Part of a small language model's weights: 9 heads of 64.
MLP neurons of a small language model. Each row is named by its layer, matrix (gate and up: input weights; down: output weights) and neuron, and shows model dimensions 224-319. Each number is 128 + 32 x the weight over its row's rms, rounded and kept within 0 to 255. A neuron's up and down rows have the sign that makes its largest values positive.
A block is one neuron, or neurons of one layer that tend to fire together. After each block is what it responds to, as a language model described it from the Wikipedia text at the highest values.

L6.gate823 [202  94 137  73 101  79 132 126 156 132 155 103 114 150 136 140 114 159 106 189 117 165 112 123  70 153 126 135  34 132 140 115 188 133 101  90 161 122 124 169 119 116  68 103 120  75 134  87 150 147 130 135 162 187  64 102 104  89 137 117  85 113 196 114 112  95 118 118  94 135 132 130 145 106 146 147 134 106 112 132 112 196 144 143  74 154 124 115 126 128 130  93 154 170  75  83]
L6.up823 [110  95 144 109 118  85 152 137 114 153 126 152 186  84 107 163 141 173 162 110  91 151  86 144  94  62 102  68 135 143  51 152 122 122 115 156 132  87  77 154  80 135 160 139 121 111  98  84  75  90 128 139 119 190 132 129 112 114 144 129  87  93 130 107 150 131 163 121 177  86 165 155  86 141 168 141 141  99 161 139  60  92  84 102 129  74 102 185  70 153 110 140 160 131 149 156]
L6.down823 [148 161 101 113 128 120 145 150  94 113 135 141 134 185  80 151 155 112 116 101 144 136 108 101 163  58 177 126 119 101 138  98  92 125  89 136 164 119  83 153 127 108 119 112  84 138 139 152 185 150  70 104 135 134 138 186  77 149 187 132  91 106 126 128 134 139 132 164 107 114 150 143 135 128 109 161 142 126  92 153 130  88 168 129  89  64  79 171 131 135 148 141 178 116 150 139]
L6.gate912 [156  94 103 126 136  88 104  92  81 148 141 152 141 123 126 139 105  85 150 182  80 147 141 163 166  91 168 116 180 103 103 110  95 141 186 136 148 137 122  70 140  77 111 142  93 138 151  99 127 179  71 110  94 131  89 119 185 119 116 120 112 137 143 147 162 126 169  89 212  81 120 126  76 205 135 151 121 132 225 146 199 141 142 130 166  98 135 163  60 156 155  87 126 167 115 150]
L6.up912 [136 107 121 180 116 135 115 143 111  93 116 104 189 108 156 166 151 146 106 143 136 177 108 103 129 138 127 142 149 105 159 103 134 164 148  88  97  99 137 139  86  90 122 160 124 225  95 115 104 142 112 131 160 108 137 144  93 100  98 107 118 103 184  98 150 161 118 115  85 158 111 109  53 133 191 112  68 140 120  90 130  77  96 223 181 120 186 158  86 146 120 185  87 129 131 191]
L6.down912 [ 91  67 133 115 147 168 162 157  73 118  96 184 149 159 130  85 112 106 124 137 173  95 137 175 149  91 153 189 171 130 178 148 220 181 122 156 152 180 112  90 147 127  95 108 141 136 103 112 103 195 140 164  82 122 114 128 163 155  61  91 132 152 146 112 150  98  78 183 128 167 146 151 124 174 124 144  83 147  92 121 131  80 118 138 133 108 144 155 156 179 143 161 132 165 144  61]
L6.gate1082 [199 191  92 174  84 121 146 130 132 156 110 172 101 102 157 167 100  86 108 120  60 148 105 111 105 138 175 162 141 101 101 115 161 132 164 188 103 170 161 135 154 110  64  88 120 154 151 112  89 108  99 158  92 135 104 117 107  89 109  95 114  69 144 122 151 122 130 115  99 137 124 173 133 132 112  53 142  70 135 113 104 123 136 163 145 104 132 122 154 126  67 137 105 109 116 132]
L6.up1082 [152 107 118 168 110 174 111  84 172  97 124 104 160 214  93  84 142 168 149 121 109 155  67 129  85 220 141 139 164 122 125 190 130 133 129 162 140 111 141 133  92 122 127 150 120  64 134 121 119 145 120 159 141  91 159 226 127 153 137  96 143 139  43 135 128 138 145 168 125  94 110 165 108 137 125  76 106  98 129 150  99 110 132 131 127 114  77 133 151 157 105 150 103  74 103 118]
L6.down1082 [153 120  84 119 182 121 187 144 125 205 142 121 154  76  94 108 147 154 119 130  97 159 151 123 104  93 114 150  91 150 133 127 174 129 152 113 107 164 113  76 151 127 169 152 121 148 106 152 115 110 137 157 150 120 133 142 145 109 137 150 129 106 123 173 196 113 188 169 127  78 115  83 112 145 138 184 207 135 127  86 156 121 174 164 162 135 109 152  84 134 133 143 172  93  86 174]
L6.gate1193 [153  85  62 145 177 123 181 182  94 110 108 129 122 184 168 110  94 121 122  87 136  94 122 171 146 113 138 114 142 142  76 164 121 120 171 175 144 132 144 131 122  98 142 149  87 157  66 151  83 121 124 131 173 122  98 121  61  80 136 119 169  78 158 194 171 113 137 132 167 172 138 128 142 112 147 126 187  82  91 165 145 132 115 145 113 104 120 164  83 101  61 152  94 104 180 124]
L6.up1193 [160  96 133 140 124  99 106  67 109 170 174 139 126 158 160 115 129  83 156 106  45 169  99  95 125 130 149 117 103  65  73 165  88  93 159 159 119 113 136 103 144 117 137 123 126  61 112 164 187 213  71  59 113 158 155 117 108 117 149 149  83 179  80  88 124  71  80 144 102 117 169  47 121 213 149 151 120 115  88 166 155 155  71  63 109 153 109  79 182 225 126 100 178 167 162 152]
L6.down1193 [128 127 153 187 143  85 158 157  82  67 137  55 116 154 152 133 175 125 172 202  61 108 107 109  57  95 116 148 150 162 112 133  97 160 130 179  91  78 124  53 156 136  60 143 122 131 143 145 124 148 106 130  52 142 137  89  68 150 141 166 116  85  91 123 126 133 146  92 105 134 118 132  89 127 133 122 112 100 115 118 132 121  72 162 191 167 150 149 105 138  95 195 116 105 179 157]
Category noun after "the first". Head nouns naming the kind of person or thing someone is, especially after "the first/last", e.g. woman, person, footballer; also adverbs like also, later, then after a subject.

L2.gate1154 [137 115 153  64  81 179 186  93 139 103 127 166 114 122 157 101  63  81 126 132 100 150 121 118 122  45 158 145 130 108  91 108 151 129 114 124 139 170 117  80  96 125 130 148 125 118 174 177 188   3  83 156 122 104 159  99 173 129 116 206  86 143 156  61 128 130 191 131  80 122 100 162  92  92 119 135  88 140 122 140 104 104 133 115 163 142 108 167  74 130 189 158 138 147  93 117]
L2.up1154 [137  98 159 151  88 123 139 118 138 118  80 221 140  95  94 157 133  50  77 126 153 137  68 144 102 105 147 125 156 127  96  87 100 117 137 172 166 179 190 155 102 130 176 161 121 139 125 110 156 125 175 163  81 126 121 122 136 141 101 120  80 124 156 104 170 136 146 112 110  86  99 137 123 179  93 112  59 137 162 107  99 127 167  86 187 138  91 136 121  84 113 169 151 130 121 154]
L2.down1154 [109 111 143 119 129 158 156 138  59  99 100 133 150 111 112 124 113 144 150 169  79 134 156 202 122  98  90 157 148  58 114  78 101 160 151 199 165 134 120 130 135 116 120 189 139 146 141  89 208 149 114 132 150 157 166 122 112 159 113 168 105 190  70 150 120 182 154 138 146  98 172 118 137 132  96 116  70 183 165 103 153 133 150 133 176 192 135 122 127 182 147 156 181 116 108 119]
Category head nouns. Generic head nouns naming what kind of thing an entity is, right after a nationality, name or other modifier, such as film, band, ship, club, footballer.

L6.gate5 [134 127 167  99 138 173 162 139 134  73 104 140 143 146 106 115 157 130 144  64 141 161 162 125 100 132  70 149 115 163 128  89 123 101 172 148 141 111 167  72 157 180 160 146 146 129 146 133 159 102 154 112 142 140  90  99 159  98 140 140 169  93 151 143 172  94 185 187 133  73 139  50 124 132 178 164 154 143 118 174 124  96 194 134 120 110 118 142  76 160  85  86 138 159 119  67]
L6.up5 [186 158 103  99 126 108 124 162 109  98 172 132 143 139 142 168 184 158 165 157 152 139 119  99 119 114 139  55 105 112 186 147 185 121 191  92 155 128 111  87 152 164 148 178 137 100  47 182 164  84 146 150 198 116  80  92  78 133 170 156 120 148 130 172  65 121 133 124  87 117  98  88 128 110 135  46 175  68 138 130 169  76 125  46 102 176 113 120  99 158  97 134 151 115 157 125]
L6.down5 [ 97 152 111 141 144 126 136 124 149 101 130  90 127 125 172 140 134 201 163 119 133  85 161 166 124  78 135 116 101 132 119 104 112 177 155  92 142 123 140  55 144 153 128 155 106  73 115 138 122 139 121 167  91  90  92 125 120 123 162  91 153 170 182 188 110 125 199 159 128  70  74 107 154  59 178 176 157 133 102 116 197 120  67 172 106 144 104 134 143 122  72 142 136 151 170 107]
L6.gate84 [110 116  66 109 143 125 102 119 148 180 117 100 128 148 182 182 160 146 141  98 106 125 133 137 131  83 176 170 153 115 111  95  89 112 129 140 115 107 174 132 116 129 162 157 155 157  79  94 148 145 152 131 117 157 126 137 125 166 122  94 124 106 107 110  97 155 102 184 117  87 142 106 173 153 147  78 159 119 133  94 134 121 117 109 155  93 122 184  41 151 160 175 150 173 103 115]
L6.up84 [ 95 117 123 105 126 102 136  80  99 142 119 173 183 178 128 106 151 126 106  89 160  95 153  90 134  82 172 115  88 149  72 188 149 120  90 134 128 124 129 149 155 150 131 166 171 136  94  94  28 131 193 142 126 109 145 157 136 122 142  98 142 135 175 107  93 102  94 150  58 114  92  92 110 144 198 168 136 113  94 143  84 147  91 153 112 118 131 157 126 185 115 130 144 139 104  71]
L6.down84 [ 98 106  98 161 171 126 127 122 145 164  78 123 129 130 127 155 167 107 116  93  98 112 175 141 128 102 199 152 149 127 174 158 110  98 163 142 165 139 137 126 118 130 161 189 177  93 110 143 107 132 119 208 215  92 122  96 167 122 102  97 146 133 130 150 119 124 150 104 115 110  73 147  72 134 202 117 178 114  72 121 100 145 122 148 184  98 110 121 114  97 125 191 132 135  89 134]
L6.gate1232 [110 100 163  94 140 108 128 138 183 123  73  95 142 175 175 128 202 137 101 126 183  85 112 189 119  78 161 118  88 158 106 164 118 171 117 121 196 148 147 143 138 156 101 118 169 141 128 102 128 147  99 155 109 147 146  44 161 144 109  99 144 104 120 108 129 182 141 153 121 130 121 107 167  88 140 144 102 144 111 151 147 109 165 126 109 216 165 134 139 131 159 146  78 142  88  87]
L6.up1232 [147 177 112 110 162 136 125  72 151  95  60 175 120 180 115 161 167  79 119 124 100 142 111 137 103  88 155 140 100 165 112 116 194 134 102  96 143 142 166 104 146 112 137 130 151 158 146 151 109 161 130 226 140  97 173 168 120 155 206 126 112 126 120  83 135 142 169 155 178 129 117 134  99  87 122 104 120 139 124  83 154  69 120  80 129 117 165 153 170 160 134  92 145 143  92 118]
L6.down1232 [156 149 111 100  91  96 111 107 116 147 113 161  93 114 119  94 163 137 128 123  94 127 194 107  79 125 182 123 150  64  80 157 119  94 106 149  97 177 111 151 107 146 123  90 179  93 132 115 156 190 116 143 105 145 180 153 146 128 185 106 137  85 128 142 124 144 143 150 168 113 150 110 115 139 112 126  79 128  86 115 168  95  73  87 121 133 143 140 133 172  78 143 163 174  49  86]
L6.gate1254 [170  97 153  80 110 145 143 120  87 125 151 116 143 111 132 167 137 138  82  90 122 148 193  97 189 162 126 182 173  82 131 161 184 137  72 114 144 125 170 189 133 150 150 127 129 144 134 138 105  66  77 100 114 125 154 126 125 140  77 140 114 165 177 133 121 136 169 102 124 103 184 158 179 123 137  90 188 131 103 128 101 141  88 128 134 130 152 140 161 185 139 108 107 114 148  61]
L6.up1254 [168 120 121 100 106 122 135 143 116  96 205 131 129 113 111  91 148 151 154 123 142 154  92 131 156  95 135 142 142 136 125 123  88 153 134 110  76 104 124 111 138 126 171 163 119 171 106  95  84 133  98  87 140 134 122 122 163 122 103 211 164 138  94 111 138 150 124 176 129  88 154 113  88 174 187 150 164 127 148 172 106 197 105 142  73 125  58 168 183 148 173  97  56 121 105 123]
L6.down1254 [139 130 119 182 152 171  83 126 128 139  80  78 108 133  79 152 131 129 170  87 105  80 163 171 122 143 167 116 122 128 170 115  94 140 169 153 164 101 183 139 171 133 123 105 148 162 203 115  75 132  83 120 141  93  92 165 158 212 148 129 118 143  94 117 101 111 107 122 158 157 139 151 172 148 123 106  85 178 140 128 155 138  89 138 134 105  78 141  83 117  91  68 168 110 172 126]
Verbs taking complements. Verbs and nouns that expect a following to-infinitive or object, especially want, chose, attempted, had (to), in addition (to).

L5.gate501 [ 84  83 138 119 110  93 184 128 121 143 122 125 193 164  90 113  78 110 135 153  84 180 101 138 156 131 123 108 175  87 104 120 118 148 132 118 106 123 106 130 140  53 148 181  96 146 121  89  91 103 116 180 122  79 124 129 140 186  86 146 145 126 127  95 137 115  98  77 153 132 111 113 107  59 132  76 117 167 106 101 138  80  82 115 145 158  89 169 132  96 184 128  79 113 159 132]
L5.up501 [152 149 113  86 176 109 142 100 141 142  95  88 137 123  73 133 191 109 106 156 114  58 112 145 143 131 147 155 104 117 117 105 137 167 170 126  38 120 171 103 100  85 172 153 124  54 156 130  63 126 119 127 124 172 135 100 108 129 107 117 104 177  93 186  76  72 180 100 117  96 184 139 174 108 129  96 128 129 186 118 144 125 110 103 147 148 136 175 170  93  93  99 108 116 159 119]
L5.down501 [ 88 124 119 109 139  98 117 135 137 179  78 205  96 131 139 136  92 142 165 122 183  91  84  59 149 115 145 130 179 139  70 101 118 107 115 120 171 205  85 122 106 112 137 103  72 114 131 134 103 113 173 103  77 120 179  89 106  80 112 130 110  77 193 149 119 141 119 153 151 142 184  86 110 100 103 205 189 111 129  53 109 140  78 123  89 172 192 135 109 125 185 137 106 162 118 158]
L5.gate531 [169 133 177 145 105 137 109 130 141 123 130 151 150 111 122 131 126 165 149 132 156 133 120 105 117 141 116 171  47 117 102  66 123 170  85 120 118 135 125  96  75  80 116 153  95 138  81 161 187 153  63 100 121 110 153  93  89 127  94 132 139 118 118 102 130 116 136 136 202  57 118 146 153 117 168 146 121 123  99 102 164 135 113 160 148  92 101 113 136 137 116 174 166 130 172 138]
L5.up531 [107 138 131 125 136 108 216  97 129 178 139 111 107 120 121 107  92 150 107  81 133  98 190  92 104 125  79 166 148  80 156 132 170 120  98 104 168  89 112 169 101 128 127 143 138 141  84  93 154 108 101 127 134 100  88 140  91 192 110 116  82  97  95  79  91 158 127 167 110 114 116 172 127 116 207 131 184  93 107 178 138  93 137 109 105 121  99 132 133 182 146 116 167 114 127 103]
L5.down531 [137 151 118 123  76  80 155 132  85 165 178 102 114 126 103 142 140 142 162 140  97 147 136 127 154 132 166 112 111 139  28 144 148 143 121 155 108  94  94 103 105  88 147 131 118 119 150 170 158 177 122 137 145 128 177 146 122 147 127  98 162 153  52 213 139 152 165 106 101 125 139 192 127 189 113 130 136 138 125 145 155 141 100 160 138 148 100  95 121 127 161 164 144 145 132 132]
L5.gate1112 [132 143 102 151 109 142 137  47 121 121 127 157 145 116  77 166 127 109  88 104  49 191 158 112  94 158 167 115  90 148 137 111 127 103 137  99  47 120 165 143 129 134 158  71 148 172 117 153 218 129 162 116  88 163 156  98 131 137 129 154 103 104 149 136 127  98 124 185 152 110 105 122  86 136 226 161  89 140  91  69 155  81 111 124 102 145 107 145 144 126 173 110 164 142 130 151]
L5.up1112 [134 173 105 188 138 148  88  86 205 124 133 124 147 167 148 149  95 163 125  88 160  93 106 127 152 127 156 106 121 125 118 110 150  99 103  48 141 126 143 144 136  30 179 167 150 107  79 128 163 109 128 152 119 112 172 104  84  94  73 202 117 113 104  85 161 135  72 138 148 120 111  97 172 155 177 135 116 145 134 137 111 138 126 133 157 203 112 132 105  71  57 144 128 142  99  95]
L5.down1112 [ 56 132  54 127 121  65 153 164  61 164  92 156 163 167 141 118  78 147 179 164 138 133  62 127 123 134 140 175 124  84 102  85 232 145 167 119  83 152 117 154 126  61 162 107 114 100 118 172 112 156 120  95 129 141 127 177 177 108 124 129 148 176 107 213 181 126 138 166 120 117 118  94  91 173 104  96 132 132 113 143 127 144  99 189  82 145  97 182  92 112 211 128 134 177 197 145]
L5.gate1234 [135 117 127 136 103 136  89 153 148 116 128 102 168 137  89 133 131 138  40 195 130 255  99  68 126  70 151 170 131 125 127 154  63 162 179 188 116 111 116  55 154 142 126 148  73 132 117 158  94  99 142  98  90 151 111 160 165 137 120 116 122 127  81 119  81 174 112 120 123  89 143 124 111 151 183 143 131 169 181 114 142 114 129 121 143  51 144 185 128 132  83  73  90  84 142 116]
L5.up1234 [115 139  95 114 174  44 101 143 118 133 157 112  84 181  57 129 123 156 144  86 101 142 130 132 101 123  69 123 170  99  78  91 112 113 144 126 155 131 107 141  76 108 115 180  81 125  99 105 176 208  46 132 151 112 131 146  60 154  83 156  85 119 107 114 134 145 129 156 133  94 148  41 116  80 168 146 116  87 118 157 133 113 154 172 128 152 117 185 138 107 120 189 106 135 111 111]
L5.down1234 [177 181 142 125 160 176 127 101  90  92 116  77 143 159 154 156 157 174 192 159 135 123 119 153  89 139  91  89  72 128 127 122 160 180 170 157 113  90 121 136 147  83  95 185 102 120 147 133 121 122 108 153 121 132 167 107 181 101  79 114 125 157 127 179 166 160 117 177  97 149 162  86 171  62 123 113 157 120  98  94  98 144  99 143 138 117 158  99 137  93 116 176 119  84 123 152]
Plural countable nouns. Final token of category nouns, mostly plural, naming kinds of places, things or groups, such as buildings, beaches, towns, missions, festivals.

L2.gate35 [121 147 197 127 130 144 128 131 106 110 186 154 111 100 158 126 121  93 140  85 114 123 164 141 141  64 146 128 137 137  70 166 141 152 133  94 118  96 119 140 141 165 143 140 139 190 137 114 149  77 144 133 133  59 152 157  92 177 121 103  94  84 132 128 139 143 161 149 145 138 147 129 155 120 169 115 164  99 143 100 156 129 168 168 108 131 128 166 121 173 169 164 117  97 130 152]
L2.up35 [176 214 134 117 125 152 112 149 134 105 122 101 178 160 139  89 140 182 111 127 132  82 173 102  90 130  98 129 138 159 174  93 177 105 112 118 142 145 101 141  56 216 134  84 147  79 144 123 120 111 176 124  88 164 142 162 145 124  83 117 173 172  84 132  89  69 128 164 164 165 180 111  93  86  87 177 132 109 116 172 102 110 130 115  89 160 147 134  80 146  97 134 172 173 106 107]
L2.down35 [123  64 154  80 129 113 134 175 141 141 153 116 132  78 155 116 174 162  89 155  73  71  95  80 164 125 100  87 176  89 120 138  28 139 145 164  92 117 122 136 164 201 134 162 139 108 132 164 126 123 157 105 113 148 123 166 169 137 137 163 135 126 136  77  89 144 146 124 162 141 102 155 127 143 135 129 202 181 159 153 155 113 143 153  97 122 108 103 150 122 137 164 147 160 134 112]
Main verb after subject. Main finite verb directly after the sentence's subject noun or pronoun, often light verbs like has, had, made, got, began.

L5.gate212 [179  95  94 124 130 143 126 133 144 105 131 145 150 126 122 138  92 108 149  58 104 159  72  70 136 104 178 123 128 174  54  98 149 137 175  58 201 166 122 138 103  95 142 140  97 111 182 181 123  72  87 126 142 104  78 121 132 197  98 154 141 114 154  97 180 138 141 153 104 152 175  95 127 130 138  89 142 174 115 183 104 116 158  88 118 140  64 139 104 148 114  99  96  72 160 141]
L5.up212 [145 150 129 143 133 143 164 115 144 134 105 137 123 167  92  98 113 110 131  96 176 118 118 149 113  98  90 129 118 117 164 102 143 146 170  88 136 112 128 150 146  75 116 144 150  84  95 164 144 134 137 139 186 122 122  92 101 105 112 164 121 159 176 137 170 116 200 131 148 204 135 167 123 123 148  91 108 180  85 146  97 136 108 119  90 166 148 105 132 158 179 130 111 154 140  84]
L5.down212 [158 129 141  82 167 119 142 136 121  88  82 121  96  81 116 185 173 113 149  83 157 159 155 141 127 136 128 130  80 160 156 124  82 113 137 115 128  89  95  71 111 101  95 137  78  76 131 120 101  90 123 122 177 120 123 160  77  79 175 110 145  45 201 138  56 163 142 114 129 173 113 131 120  86 169 159 145 131 128 148 124 122 161 118 131  89 163 167 108 175 115 149 119  99  67 123]
L5.gate330 [129 117 105 115 135 134 125  96  98  93 171 113 115 138  78 123 130 170 174  90 146 163 132 156 175  97 101 130 154 154 133 147 132 112 104  87 125 101 170  59 139 132 128 131  90 123 138 152 111  86 121 173 158 127  67 127 147 183 117 107 129 166 176 150 142 121 131 152 155  69  60 170 162 102 105  86 137 127 131  82 168  94 202 118 127 171 130 142  66 129 123 178  65 105 133 150]
L5.up330 [192 124 128  98 105 128 142 146 103 111 112 134 119 125  89 125  72 127 120 152  77 107  98  85 156  52 124 189 128 111 103 123 189 124 100  85 168 140 133 133 123 174 124 149  92 146 142 149 168  68 106 121 174 203 102  54  98 128 148 150  93 166 161 104  75 138  56 139 162 103 126 113 129 170  48 106 178 104 100 112 111 109 123  87 107  87 128 122 127 178 128  98 129 111 150 111]
L5.down330 [137  71 154 150 141 185 111 163  71 107 150 103 115 102  70 131 151 190 155 100 163 165 129 170 138 110 108 105 163 130 133  68 149  96 144 109 144 134 129 121 181 164 122 144 105 104 104 165  86 115 176 132 185 105  79 165 105  61 147  94 203  96 139 164 134 109 148 108 131 146 124 169 191 131 102  93 116 143  99 155 130 112 116 184 112  76 131 161 197 157 107 215 170 119  98 175]
L5.gate595 [120 125  90 115 192 137  85 123 121 123  91 143 134 114 141 174 127 102 170 166 125 135 147 138 181  57 115 100  91  85 136  93 137 141 138 130  86 131 187 139 171 145 181 142 181 170  94  70 138 124 206 120 161 185 139 100 141 118  89 126 171 103 135  81 133  34 103 186 175 141 109 148 122 136  78 144 147 137 122 167  85  69 171 140 121 173  67 126  98 180 130 163  86 108 145 110]
L5.up595 [189 104  73 100 140 144 112 107 141 143  84 131  73 125 128  95 113 134 132 146 186 110 131 119  68 200 120 153 144  89  93 217  95 144 166 103 100 129 105  87 110 138 124 184 129 137 133 200  72  93 164 132  69 130 171 144 145 163 107 114 146  91 152  97 109  90 161 129 148  96  92 187 145 101 128 103  80 166 138 121  91  96 138 148 111 133 128 155  79 193 161 111 165 113  98 113]
L5.down595 [162 166 127 185 149 134  91 124 114 147 138  90  91 109 100 149 115 155  77 190 137 106 120 113 118 177  85  80 185 104 119 100 133  72  99 132 138 133 160 148 155 111 102 137 143 155  53 144 146 100 161 117 181 138  63 134 147 120 141 144 103 124 117 189 113  85 135  82 132 126 118 153 158 139 123  58  96 147 145  93  71 142  78 179  88 127 153 100  87 160  92  88 192 141 154  53]
L5.gate635 [114 144 106 124  73 110 129 122 135  74 114 123 176 139  95 121 115 144 152  92 148 111 123 119 185 124  87 145 144 193 169 164 115 180  97  83 114 107 146 149 198 141 121 114 154 194 104 178 134 149  85 168 172 150 112  90 149 136 161 186 150  98 190 132 125  92 139 109 141 140  92 120 120 142  77 177 161 145  99 143 157 157 234 136 138 138 124 113  81 140 106 144 134 197 175  95]
L5.up635 [154 151 108 119 159 139 149 153 113 185 120 149 144  78  98 139 151 118 175 119 121 103 167 141 113 106 124 171 136  90 175 100 165 137 111  86 144 125 143  93 130  57 126 182 132 153 142 153 116 119  57  81 129 110  82 155 147 204  61 178 146 145 155 114  83  97 143 177  83 135 153 122 150 100 132 115  93 137  84 148 137 114 165 132 163 199 168 137 165 101 113  81  64 111 149 217]
L5.down635 [113 183 132 125 166  81 139 104 147  93 118 120 101 177  93 162 143 227 130 125 206 120 130  79 158 127  84  88 142 207 157  88 116  69  70 146 127  71 145 140 124 159 152 163 151 144 119 109  96 112 158 153 120 145  90 161 149 128 107 125 162  49 111 146 114  62 141 137  57 192  54 121 152 128 122 192 141 101  93  90 149 132 117 117 101 110 148 115 151 162 141 110 175 109  91  94]
Main verb after subject. Main action verbs right after their subject or after "to", before the object, such as made, performed, fought, won, take.